From a checkpoint of a small transformer trained on Wikipedia: learned positions, 7166 steps.
MLP neurons of a small language model. Each row is named by its layer, matrix (up: input weights) and neuron, and shows model dimensions 32-127. Each number is 500 + 40 x the weight over its row's rms, rounded and kept within 0 to 999. Numbers have three digits each.
After each neuron's rows, "fires after" lists the tokens most often just before its 100 highest values on Wikipedia text that the model never trained on.

L6.up750:495544396538476530457484449562502562553445572535467520511499516484501422596526512530455557505511448483503482579430562527513494513509469445505504493518541494572537515499446534480500480495487495459526450523470482478556509417479507394540493510527550523526459452537501485548501463513502486615
fires after: " B", "it", " M", "on", " L", "h"

L8.up226:600527443531453524483504454522548508449483568547440421489423533499503471525514497529509457450528495522508509452432548550554466541522528510598522478525526514439582544405509544475480500531547517480494501459507487543585495498535509473485495464498456466458431442535562446450473477474558466565
fires after: " b", "r", "b", " B", " g"

L7.up589:531522570517553496477433470510483593540421508477565515559540546493549520440461484467448444446537498488501497416519461518458474560518512605475509498544463448485561510583539504488521478474567469511529474512514471537421516496416484454488516537525458552519534503503556512562464531495498517512
fires after: "ag", "ar", "ad", "j", "al", "h"

L7.up154:519542450535431519513420457502608549552498473505521405480537519475499408470529526496526512504492441485535501548435523500466469495477500431515449495536517497582523555590478513504510563530517522479461438538503424522540421481450540433445483503481520593496469512496476456538500492495491519530
fires after: "a", " l", "em", " L", " f", "h"

L6.up503:533484433555484526559449524554531540517435526589510462509555493517535420501518525504501461484503480504510521490410607583524386428507442450523530456543528514553515579566500451497494536561542485498504483526552480502521473525515508424496532519458523509487496513496508527542486521462518475548
fires after: " L", " l", "o", "if", "L"

L7.up30:506568419515495538477393470513576551502484508487447498469569520485501488399549561517491516539469533498532474510534529561524570543510456592484491529516486471500574516540460519490573482486509439491540437475547425487455458528478534427421516449544475496519518540510485481561479534478497592595
fires after: " s", "s", " S"

L7.up272:581513437553505567493481442552498443483531498559454491408514462540524466502509493492461477447519512532446514491411454521520439522491491426561522522513540504447612470574528492496553515521525500543527431555483496621496503497462430434474556463541512559500501508524530501504514464534460537478
fires after: " b", ".", "r", " B", " wh", " "

L6.up859:556536516504496497551452417618527521498447554529410525470444547440494450493571449573475525496487566506502515515476596504520508527508436535479516499479472452470510526484465453508504510523522498457488452481558503560530494490499520463528558460566525496502425550548513432513503449470457521543
fires after: " B", " T", " b", " K", " t"

L8.up257:506517465487497437502524480531527509472423546508454385535480516483498496478450472469497571472487529543466489485520497513485446483511513525581489524483462398406521532478536504500499502501538541509510376514520478554606564559512457492502512464517494503488571500505521503522507479508507507429
fires after: " ex", "t", "r", " in", "ver", "x"

L8.up55:532537458598472458500475544551509566487533495561465466388497508512472495446560519536469567518531508483535524519418501535470466539526485515530480551513499565509502591494501503492507484552486483506481501463512495499514556528504569438542437484464480496439488506541488485474507373544448454514
fires after: " M", "m", " m", " cl", " Cl", "c"

L6.up970:452530486501538467529489500577491488548445536595444505491519490464485525454515493508444546511478467562488493570437457421549530514541502486525495512481568448506501554455515514475516573543548433445441406491553501594475538466492484417468545545477499538462528481503522553490468482452448447508
fires after: " E", " ", " A", "s", " I"

L7.up200:474489554524443502453498490469539469538544492459529473467578577473473509534518447436535529415473492537502480506408510465475452527494501532494563501537555513514554480476475509451535518483494498472502429459470452557486516486562474467593495441459462506473511514523593518484483496620473542515
fires after: "qu", "u", "n", "g", "ou", "en"

L7.up374:495530524515568452485412496579514473475469474519466542469578555550495485489590502499442549458508542488507516524484428505482531564560517494510511544496504434460487561558547511468520459487488525496533499555481465481495518480465581573595544472561546559497488488615524475504487415527499553488
fires after: " v", " m", " p", "m", "p", " P"

L7.up606:558519551479500509542431461490492588524484494464527484468452531466516498437523422537460478477546484501593537507474486519486397552526438535535486549480436538484586505467510474492584562615504473448581489522520463459520503490541528393446475536502480529562484496571523512467471504501501471486
fires after: " J", " j", " M", "un", "j", "ept"

L8.up827:454541437465513480551523587517557543433521496594471463499559496501452436480499553502402579548496413552504541499471571481517452477480548488470448532514565484469470545449506478501539515482495547505467484504533454482513527479538525490457458469479514460504543484557527454511460434428483471526
fires after: " (", "-", " and", " \"", " ", " to"

L8.up640:500461456492564501499468485501500490485510556547478514464495540472445536482502461465481528475464485524502555525469531547461417515523496493547470522490462442522574496491490544443545437555593456435508503575596506455561510514564442466490480504560487493551543488466522543482526421497407554472
fires after: " S", "er", " s", "ort", "ou"

L7.up551:491550470479542512591494488488559633502416509435518459500529541553523465489504470472421487464554481520491510396569522545461445519523539515485525522488563414413471526458573508494456513530540548515520445535486530534503533490488476574492442411483492510465523502516484468546466440470518519514
fires after: " cont", " e", " res", " ex", "t", " ch"

L7.up98:499497541465486560520500461564449447462524547516480556452511513524542479523590454517482468478507525588541581498449606469507493551530575501508511568528537507474512498427386547487531482493518485411493468564529547452507533567518437490535499447515511436543533507586473515470469529497467462531
fires after: "s", "es", "ow", " re", " to", " be"

L7.up340:544515459546517410469476518476556492460407561523552424520486505517547468446523475552463547509500458585540562512469466500463428581548490518486592499457469467431494485544520507444486560543568504503540475414477456555558462518510495478472526492418417520533460467527492485456473468516480554534
fires after: "3", "2", "1", "5", "4"

L7.up768:554517495525450520487482472528531495585476517474492491501495515550542528509547479515448387460595483472530493413499441452457486486505546536444544541609488500480558524471543444508475469470520459494484469491457465544444487532488545435544477534445425498488489508546517497558457480457524479499
fires after: "ik", "j", "a", "ich", "am", "ag"

L8.up577:520569501537506509523420457490599551498507454543486518479470586567487500491472437399501547497483522542498559540500504508420567500576548525544490494480474498492521520480483569477487465572534546512531504600554486450563559560516494485511460512519520540561586531529510548504473428487436572501
fires after: " ex", " res", "d", "s", " in"

L6.up694:489500489498479496513488436502523566532467537501487402527501528468505508479509492510458466496529476563474500482434424551523494481518558520495535408557560437458547469457507547474418495458508453497538503555440534564495537500479494510505508481511445447519439534561561491493509465496532474502
fires after: "r", "ra", " T", " f", "e", " B"

L6.up923:527533540567520506487513510527534565446528566519517441458565463502465471470540523513519454480484473525511509501495644571473460503499546591485481511478507462477531489470519482437539503487506557478489470585506518557465504523476506517582483473513475520497490512482575406509477449491465530545
fires after: " f", "ri", "f", "our", " sp", " F"

L7.up17:507586505590438465443493514525459439514489548484443501447504505508503488510547473487487595506532498481507517519442476534438508522502468530551561547469570468497548462518519507485550529483512498503488457498502426542489450494540509560583582473506527551427442479550468537455452447480567578479
fires after: " p", " P", "P", "art", "os"

L6.up62:556448555477606478512498456513556562573485544496434458431495535566498429493520464523489465482527542533456471514523463490505467534492505454519520449488504454531467542508471540476534527480561580513628504536525478527459444471553497521499500526475426499530531541460581491398470507532472577437
fires after: "f", "ed", ",", " wh"

L7.up1002:520488544560499468545424420528430447488530541510514484544527556457514442472508529491512454488512464501577559505468461480485447462539482452602453519466561414444561445479466513508512476539450521482514470515534521547449459457407548535514479466552493572511420487492561512515515518519509480529
fires after: " his", " the", "'s", "is", " her", " their"

L6.up777:507584502544532486495513511565485513541482472509469472461491607532575451486538523448478436502537481542519562488443574569502471471472449455530428384483529539458535553486472540484469566469526486519451481516481562511525534458453475467466582558493416506530489465483590517425496462531497472419
fires after: " b", "r", " B", " Th", "ar", " th"

L8.up178:590484491497440485491479467477477537546516561510523453460466574557566511417531505501504498501470496512438481432493485475424449495588557506499497454515497470533485536462460518484483524475531446470502490464562522513482506528488476424487422549487453547592585521462506480445468536486507542470
fires after: "r", "og", "ut", "f", "st"

L8.up410:497525501548527463497460517553491493572463502514558470517460529482506451497521490517477528553538442527517501557415509495492433524534490487524531531469583518569454562545486495490542537539487558540503478483491547535494453519475523387488561588424475500473408505477437514511481525470459499478
fires after: " ", " E", "l", "qu", " Ch"

L6.up558:430533487482502481527530471513458489504530508526432450504512472546438513485498516475507573458538529578521479495384489519526445455520484488472519527437563471470525500462488498468581512542525428512433386578555556569547534582544476366542488508612520552507573481494597536446465466514400473500
fires after: " S", " Ar", " ar", " I", " A", " s"

L7.up192:497470522567494540515481448515458514526526528520541422488574495468588435526540503524504517492473456521407509498492523549477434532508543506498551448539524441540585531406438525484496571538442521462467439490492531532518587485554462473490460510477501489476552519541522472481474510603479493459
fires after: "ec", "ou", " be", "re", "u"

L8.up400:560462542430518473515492566502494548525446600516502495488512521581574511512545552446446474434508534472476502412540529520464426484504502530460448499587518462488430441453482538430515491567575528412519492482469513510510470521524514542533450480546525551555563576480531448503407496500513528500
fires after: "at", "r", "in", "i", "it", "ol"

L4.up690:592500535532497536521498468479482513506477474467553439467538542543442478463484445427487463504506514559470516460506523514428429555619462480536550482464502476477461517529568603469526567563519528527515515468486483565539568498592517464448501562479468513490480519481560512465478493583524547473
fires after: "u", " Mar", " Jan", "5", "3"

L4.up78:476547491482507513492515492537487491451513534481461529496543481518548422439513424565520527497476483481504546535497526539466486528467562580495549481573520492516503504522446515479534547439515467481534425437500516546525596512554463502483503436519479426528419497465521553460463521508437548485
fires after: " C", "ot", " S", " T", " B", " P"

L6.up233:571531484514522452549467492517503486510417490490553464519532547510482504523508510477512528506483456589451524506472528521520502548582546492530533476435566485501467495530500482432552608507520508530543471526485495585476476445519560480443520533462443495570532498495509477481488519505527502497
fires after: " ", "3", "4", "2", "5", " wh"

L7.up539:463539487496398463513422566445537549477505527520508448502512534529542505486496481490504553468472478538512470463529486434417513482553518531513432404504595411466484538489446505471501540525475532420496507499522487437469465485481469460502461497473462472471513580529522570569470507608549485502
fires after: " an", "v", "19", "f", " ex", "x"

L6.up623:525505452532466477533512494463523525502502473538551450520506482482481460465532449467516505515486452587527456489419521524497471540488450479474483477488475413477498548458501501506546462547525477461515512498497477573560423479511544577447462489388434408549485525515527488544485463541502425544
fires after: " F", " f", "ran", " for", "or", "F"

L6.up741:494501527521527422442441553495439505466470562491510539484564501525546548404515487471472607516501467463468515446489476503476498519524488613532495525571431475523479537498522570454542601504528499527470490480505443563493512536537501514568429553445509552465549464469546525482443474509482493514
fires after: " t", "v", "m", " v", "i"

L7.up896:478541495542493444472464510526460494464537518472485483507518571552477508437519472538511572577508576480535463546500473578490532579497438422526558506552467473517496518534502488495594459519499502519495503470481441538452476455482511481498503425488539604492481532534526503525474424512514483581
fires after: " m", "is", " M", "m", "om", " v"

L7.up409:491604481540478433526496572502486494521524519464407473505497531546547493509539457477437491492537498550567457428497516461482557548505467544537502559517445422532513506470494502510501473516494541477443430573516518503473557543497501524617511509483475509552500493556479496547475510502492487509
fires after: " to", " J", " first", ",", " was", "S"

L6.up230:495586484512506510577533454547478512433487576573513498477441452481544477468481513434493513502495469522486545520502519445453427570521500546489489533527469519571539460464519524469538526512493442510401461573522508477516479535492510435462498442554484542484457441489557536500495488480410495494
fires after: " A", " S", " C", " N"

L7.up472:509545497530497521446433494608483527441457507501468464487501527557535461531590505505464525487445560487558478489524526477423495534500486558506526551568476471480501560546531470489545465510519527512528443461479468572502433481496512527539446530495509574497470520536512494539452395613545552473
fires after: "am", "ol", "im", "om", " com"

L8.up157:516559510545538490511408477512527558571406560519426455481465509447544518443503555532402496463555482510526508475489571550562519471529491521527482471524543423500481510486488535453454524516535479445495465470471487559532464460426504508552508515547446526556429502449512534494482430514592434499
fires after: "r", " sc", "ch", " b", " B", "at"

L8.up485:481482515481557428486483519457525491514548537437517533489528522530589544448521568447518563436535431490495566422480534455474426526503546586510421440527492383511503518447494548435574478525543569464528538486492460564486484433530476549524423483491478528586564481479551485476475456505502471512
fires after: "i", "m", "at", "ed", " an", " a"

L6.up208:490526440410525539530537600597523476484526508592437550451478559547510477523523503546532520510514484474480537497459497533518505559559510573516476495479483529504612508502415530440567455546505446540525508514531482449496500534449509517530460469497493514451504507508483526600476490538539545605
fires after: " S", " s", " P", "s", "p", " K"

L8.up398:456545506491516424543469529588480494418483516509487497550495566492532538430496475368514516513569480562548519555463540392465514522506438519525466538545487439520497502483473480456536554548519508541423496533585489515503462593415471470540453549552504534557447441493503532468468503450412501564
fires after: " I", " A", " E", "S", " S", " D"

L8.up610:523546532542467484558484492605482474461582544501505490518524474490431521529541516457484449496556503508460503539458511505497454488497487518469504466460518503484509550352467505514555500551487471457486443504523514507525474548498537464548508484541487578502547454511500486538528511533518467459
fires after: "y", "he", "e", "re"

L8.up883:593510451559536496501461471477546576467540556481493398491508486527500475460518522473474506458497475472485515487419531574523450507556550525518477511579509495484593522521504502489470556451514534527463494495462512617430543497475475538470526476508505575466479510586588509548496471470500496490
fires after: "r", " b", "ro", " f", "b", " B"

L7.up324:536491441517545502495494483561528521475531558504472363517492499512547461454525473499495528493497491517527521495438502431481526427512518481467489436488596545500494521457559448491459500590532571491446452485514464490518434528489506476531574546548436428527412518549478494562484448551477464591
fires after: " Ch", " Al", "ar", " the", " Th", " O"

L8.up719:543520502515467502491512490475542522507547501527407452470536525575532493416505466476505577457504526497571508466483519464481483522474529514522489503512530426463525477515454539506445444478508528469595437516503492583475560481502536507471478502511448558524493560535450471516524496508398511482
fires after: " a", "-", "ir", " pro", " =\n\n", "=="

L6.up638:531544509442412500466494505514554611500487568438465503499503492543521407416504397482502500505491454499446478517537504515538445537468502524514595409514504535526504558530458474487474554485507491565513467427494398474579609483531521472498570520540517472561446528582510540499475475523456558543
fires after: " P", " B", " b", " F"

L8.up330:542542401566490495487516522485574484509465596552470424504491502525500467475518549531477514485510462464535499519450547530497515478486471476485446476510554519542489492526526516469514579579549539542532460503477480535552493490517498509536483571534572557569424432523536494535490491458517506469
fires after: " L", " l", " H", "amp", " Ch", " B"

L7.up831:479546446468416526547482539505524490524514498480493492446460576499530545469533469503516514471508478555499460518445544494485464496564560486476471538446599548434461498440421585467508527527525460505511536474521485565566507546517463502499519518485476484522552542476480523522455528603546511508
fires after: "f", " ex", "ro", "s", "r", "ar"

L6.up83:509575506451452544488521518535440515430490532546469529543458489567507532533520484538495513515528559523542535440473494426495522555526472553540549434538496465466492515454506455465494576492528489493514508446492538520492511476542495422445472484515498425520418499456494557450454507562382484488
fires after: " T", " K", " t", "ar", "ak"

L7.up777:512543499478530348471412508554580502456481485499417522463558486523488522524489470360426529496487483552466464510523560474469479477535516554559478460468517465435518528498430514472510498475465509455504517565564452566553559532490464503552577543459539515555586577600543504488462453477538526497
fires after: " ex", "c", " in", " a", " d", "t"

L6.up564:516459468567487541509503540474515538525480566549553489487457445547492476447562424505531469506488496561477513516448468534508427492481490559529567431486529505485536484550528494449503455578561593502551505534482530566509437486498568498432481513405481490516446442561541510484480508519519479487
fires after: " f", " ", " F", "ed", " C", "d"

L6.up103:507506508402467445463479492560465512435417487519433498509444527523485506455502427471462485462611553580486533512496505522542521501502550562522568471540552519441530499493436511465531564477542449488508468477466530551487567504460405496518495525535453455553439470543530515475484446498449580441
fires after: " T", " cont", " P", " C", " p", " t"

L8.up629:536491508485458430536482442463499509551512544478488487452490479540556552434500474492450543446469560522492497476438545498458478488547510495566416503514481567496506498480425560445518525507535482495570568565527456536530514496505417513493472616478467604475570516541580508442498464536554463459
fires after: " con", "f", " Con", "p", "ro", "b"

L6.up398:483556460544480499586475580475474542499541525538535501458506537496466475466530518478512524524468434515469493552443487483473415597468451570535418544462453498515500496494512533464554575592518494432494481476539475509536547498557469480467558528448495567446525494497496523456438508513538448485
fires after: " A", " J", " F", " D", " M", " N"

L8.up1003:546532502523467445524488470567518516399495581495486523451519500430511473471585451525462470471553454512482491479406516504536503569539478587484452435518481484510519505487440516473537595559592469510506457474516444541558490486534485425516552517544489465557460467490509553514468513464433441538
fires after: " H", " S", " T", " K", " B", " Sh"

L6.up839:538574518522494480464505509488550497487541500558520507495512520477514549477524471481510504481501486564438541403503467510485520467510477537558435574500479511477560523478532508477465491555539530523476487571444541475506461587531527531517520523490484553437604537481569484468500488552439561488
fires after: " or", "s", " st", "d", " d", "m"

L4.up961:506490509463497456548437549520540549508447544492468522499589504502486482493509432511476592491477442518512510545495554503514511478492552564476497482501538406445466556517544535478507580489540520425466471423528437478508482484503552537493477502417520483504568553526490468466482486484424462550
fires after: " ", "–", " (", " \"", " de"

L7.up217:516569498546430460493459425507514559497481521552433447460512561495535462487489523472529561462545494483502475448515535426485490552489509513499441458518557451515463556508425548501571554479454440537501400497574512480521511461483492500528531489525483541580550513550507482529513518478402467526
fires after: " the", " a", " =\n\n", "The", " A"

L7.up171:523534464548499490535465479515555532504477596581477475522480419518573472467570481565496459523465473446551537532448540527500507443547528452542438505524512516478470572447542447489496472568554491482501465553510445562544487460510466426454461491520513498547497526493541438576500457474535469612
fires after: "os", " b", "ik", "ov", " l", " L"

L4.up68:520512478523482484546469508486493517501459572472560460484500533531490483440504484479474504502482499501500515463492521537469500607554452531554499512468488499479488514549539492487646577582515475487508470396462443544499551508554491471412506543417515512524466483545490520479463490531530480470
fires after: "u", " J", " Jan", " ", " M", "ct"

L6.up606:522494536545571448481469490471501478518498553493538461508426525508449540422529482508483528524540519519505493630461563533473525470531562496570551540446476481549531460551458551489516452530530552552484536478502502509466567482487529403529510564441517534464532496511500505446471490449507561495
fires after: " E", "ec", " o", " comp", " Ch", " con"

L7.up133:541533494459548509525470469443520569463475548522515482512615505469464487493552533467483518479488457464483493445552548489439489520489535522494594531495422492425554454507453489491565445567510518467490419458536425503537501526508564453503556514475607551475460513578504557494473481464525512522
fires after: " Com", " P", " in", " re", "P", " Con"

L7.up595:492522506478453527513508483496565503487521511463541495447421459517504544447540371434500522488472492502495481493422492493400432534506462475536446459482462537451492569477468525461550476590542508417517549494511497510544503526581547478552499490465453478558493586554513534427445502516557488536
fires after: "ov", "u", "un", "ept", "ug", "ec"

L7.up773:526504461540465559526432496569550569504475513488500467530602536555520478515515481457484521543473449487519483540460489520495528499524503469471482487519559528501492531504501564485480423567565497547553485503462475470529442458494578437527489503470474479549496532550519479499487500489517447505
fires after: " L", " l", " Jo", "==", "u", "h"

L8.up136:445564518515474435526492481551522479451459495531469474515514561586488463468441449444501560527591522568541491446504568425477516501532505422504490506526507488444499508455439568422515524484541528538444560578550484561565524544478569425498478534513479544576543485460503564535507457516513537494
fires after: "ivers", " A", " Un", " I", " S", " Ar"

L8.up533:567533475538510414438501489537488500417551507487482530444501554501450495558510462481461555483506472452554483518456517519439548520504511473480469500513476532530547594526506476510548543479508485491495507452522470540514475489516502518473445540507482595438452557576475561548443457550542489513
fires after: "m", "im", "om", "am", " m"

L6.up676:549522505576463554452525492554489547479484540464470462490455535619494525474535505485486433472587522489517514477475562512446522521550470536472497418581524520485511534507476521482535578469514430473492399448435467544504559472500536394470504517517486491492411453515517540421472492512523493489
fires after: " K", " B", "K", "ar"

L7.up4:491545550551520537467484518543502547493496554454465491441521420507480491512558480521513498475493566549466545501444568527530463504484476455581586475492520467417485493408499511495469466565550501429489519501481476517509524526511506411465538414496396419518485489538519475466477540477532513525
fires after: " whe", "ow", "u", "ro", "ri", "ik"

L8.up885:541466495492504450538486566494578524478552521497516476496524447520467465551506480523416508490585484494425455503531541539492454488517522435483485527487505492512444516413427497502525489535511516415472453514525513538554486478538568492501471464462529544452543505570470485535466467497538480466
fires after: "e", " he", " de", "re", "he"

L6.up763:515510454589487529504455491500588521583429528529493510438461523512542419477522459461503488515459494561531478619403570615504526459519499465487521542508506528509487525525461526492501462584499458540552500465555493499524470423484485463478503491506499523522487560516472514467498485480514531541
fires after: " L", " H", " l", " M", "ow", " m"

L8.up139:551520505541512451553522578483493486527535555457470425495456497490463456510496491481479480564529574540396472529507519486513484553570444465558588490478490450421488481511530523415551484492504517465507487533436534525532577510492512425515514468540542468549451484506480505494460514476500467566
fires after: " c", "r", " K", " j", " C", "k"

L7.up267:527493410528459469498501497467524476541456551463445447430533498489522489497531555522454447462500525460468513512445575541547473507495475446542463521516584468498489526475448473492503537628552502442580452562494512488610530465485468473555523495522549560528555528491513541520469469481470436573
fires after: " l", " r", " L", " R", "t", "R"

L7.up118:576568497532492472537470398478557559438497642517506423483454512466467383521567512518514469519475512443485517445455539513559477557521528560516525470501497456462513501519486423516572445543499470503487450498494417530522515507455468488486531489536461510493518506488558471502464484474506555575
fires after: " f", " T", " t", " F", " G", " S"

L7.up507:525478546552516500497494450533494483524529531563494503519415569519491434421449467515527622478501484605581502460496457440467478487494487567486470479468499459448556427460434567490537472454460598543541538525506441517490464476495420588492435490507494532517516504517532409489536499587462474512
fires after: " his", "ical", " the", " their", "ational", "ult"

L6.up337:464534478498532495466420506543511487514522529531527499426482480537488473470561545554500520490522496456541532489512542499491497540538481499512469565449512512527532549530446481433593493547523442530536493480534488491549558495466536424485516488499489524492503537497498464525462477478560567575
fires after: " s", " m"

L4.up189:522494532610487531547426470518534505510525474520499426482485501501476428470511429515467459487495478505492509567471568561472547516510452462592494490514536549518537567530570463476574549554491474437507475491531443480554545430528508496475502522423557548517553582604514555486489488442538503436
fires after: " m", " l", "an", " j", " "

L7.up919:514480493528525467521480448542541525546500522515462458468578531512430533437496529471465557493450488482545464545481576469463465539525522570474472546524491514554519521502463483457551485630486452507474471542530451443507464598495473455571485489507478581503523523476573470519472452463361502483
fires after: " S", " R", "ag", " s", "ac", "S"

L8.up331:534516492513553527589496480580538514438560581561441404460504458512474473477530524495510555461527466537556519520488571468495469531499512568491546469538545453515571492498555503508550481488514519482438456479499513547536533519496431425542491442529447528481472480551563491492513466428426526484
fires after: " p", " s", " R", " P", " S"

L7.up585:493525460603464518503463478545540539481504522578520490481572498537441445547544540447464539470550497510519582511390496494524526486541527483538454489509512439538555539563521491517505488496477493536479437562470463542480463496548467477475509465524466567490533550508520434568502491546463530503
fires after: " s", ".", "a", " wh", " S"

L6.up996:504492497466515484538500513529489508486500510504459494479540489510451451531528475498475505494503541551491479474548490489370476501528524524508573508465502463484530487388524506451544425528536489499445421450557532545541490582537547492524535471528538485532517487518482491442487480522425482535
fires after: " re", " Re", " Com", " I", "oin"

L6.up285:549516487509503496515433466476585538502497518571503460512491501473473463425525498518500473505479496577493492472481507569473408534568517539538470540491528472407531502539486476454506490548530512544553496549570452512440514481532467485485456488472446487483534549481571432537487460455506519547
fires after: " f", " res", " cont", "f", " per", "l"

L7.up44:517457476514508547527458477529556544590449501515544419489423449483489467457539520498460459482487534560490437542471536533501438485477473443468499510485553505519523580488576478514489464510546503451498425448469514523503405555489534396519522433516445484550414444578518479500470520498585503579
fires after: " G", " N", " L", "ar", "il", " Al"

L8.up155:467498593487512502530466542539561503481493483482543477444589556561512515427501436510528514418500500560476530482508495477461562540515469547490462442523560460411499527513396521502513467515550477445530491534520458509542484579491507472500432506531510486516549456527539537577511474438538526538
fires after: " in", "s", " bec", " p", "ss", " of"

L6.up803:465576478490522482569477478473517456474481541522510525516484514451572449492504501426492573536537437541519552532451528454425514546516477482558542531451534430527516489516504552483513525504517488503452443486538523495529502559532560489473537538498526602523496465497509532483505481495501477483
fires after: " A", "A", " E", "E"

L7.up902:541484525509385455486533510478545520542514543477481448494460457480474434514546513489504447407555490509431507461549570532502458501475523499500419431525552465528554592502444464486539464517483518497515471493487514552482546554528491498550454521485474515444567527554486509550510534511538555444
fires after: "e", "i", "re", "o", " not"

L4.up671:512503491536514530498507477508458577476507520440519481482480485526490527475504494468495451491490451606493507442502497505514504472554503499514495453586530481354598492528524522466457516479497455565513483476493439462533481535544479473547495465516418442457503496494556416465502493526534522544
fires after: "c", "f", "in", "l", "n", "ear"

L4.up292:504459509598532522535436512497568521505424488475478460475529526543503502478511456533454442506566513534521503570458561530520523475531498438506481518549508490499498578550598453504522452640544514529553441510467460457553474454511551540503525484444536553525560521471538426424500503426538501513
fires after: "ar", "an", "u", " le", " m", "ill"

L8.up899:443548459510506497537423455432511550518477587496491457491452485518441512548491493433450553554508512511457492479492539525474424485575461489525462469525441400422516484470481530482523543549529495466470502517533516544583566624540449403598508473555521510580546500448488516479480451466453438474
fires after: "r", " ar", " Ar", "oin", " St", " n"

L6.up354:514474512566429565485467509506512543475504509482416496490520545532490480469543511510493452538493472554521430490445516535411481467498462530513524454506568473518506550510486542471527438515515554489556558366460505487497486446419509499528566485490468547425447516569532459526497469489538481491
fires after: "==", " v", " l", "C", "|", "L"

L8.up834:460497531560506505516483499466493471445493508543416468491574493542502539506556499516481475551450510547464504539432551504477527482498514499501535570557587526486524551478498517494535488486477517481430463543481505480520480509506483526552511441510478430486501503535531539528522476433526542550
fires after: " to", " re", " R", " and", " de"

L6.up798:576506503488444496536494524480461516492433496479521424539495515543608464519496452467526472504485465548468493437519477503463467485486559532490549476535498423519528471428449533502485529520499513395555481512484461562471593501506480564469548520447449485490600616468490473491454523547562513476
fires after: "ire", "r", "in"

L6.up386:467540429576443519601476482498573451551405609509522390461474469499497420499501501527473522484531528546530513569496551477552480467546436497569582521517542447489467533488520508481502496556532493501555431495513503522494492499487532477433457465512527529592404491491523482508494440550432499505
fires after: " c", " C", " ", " B"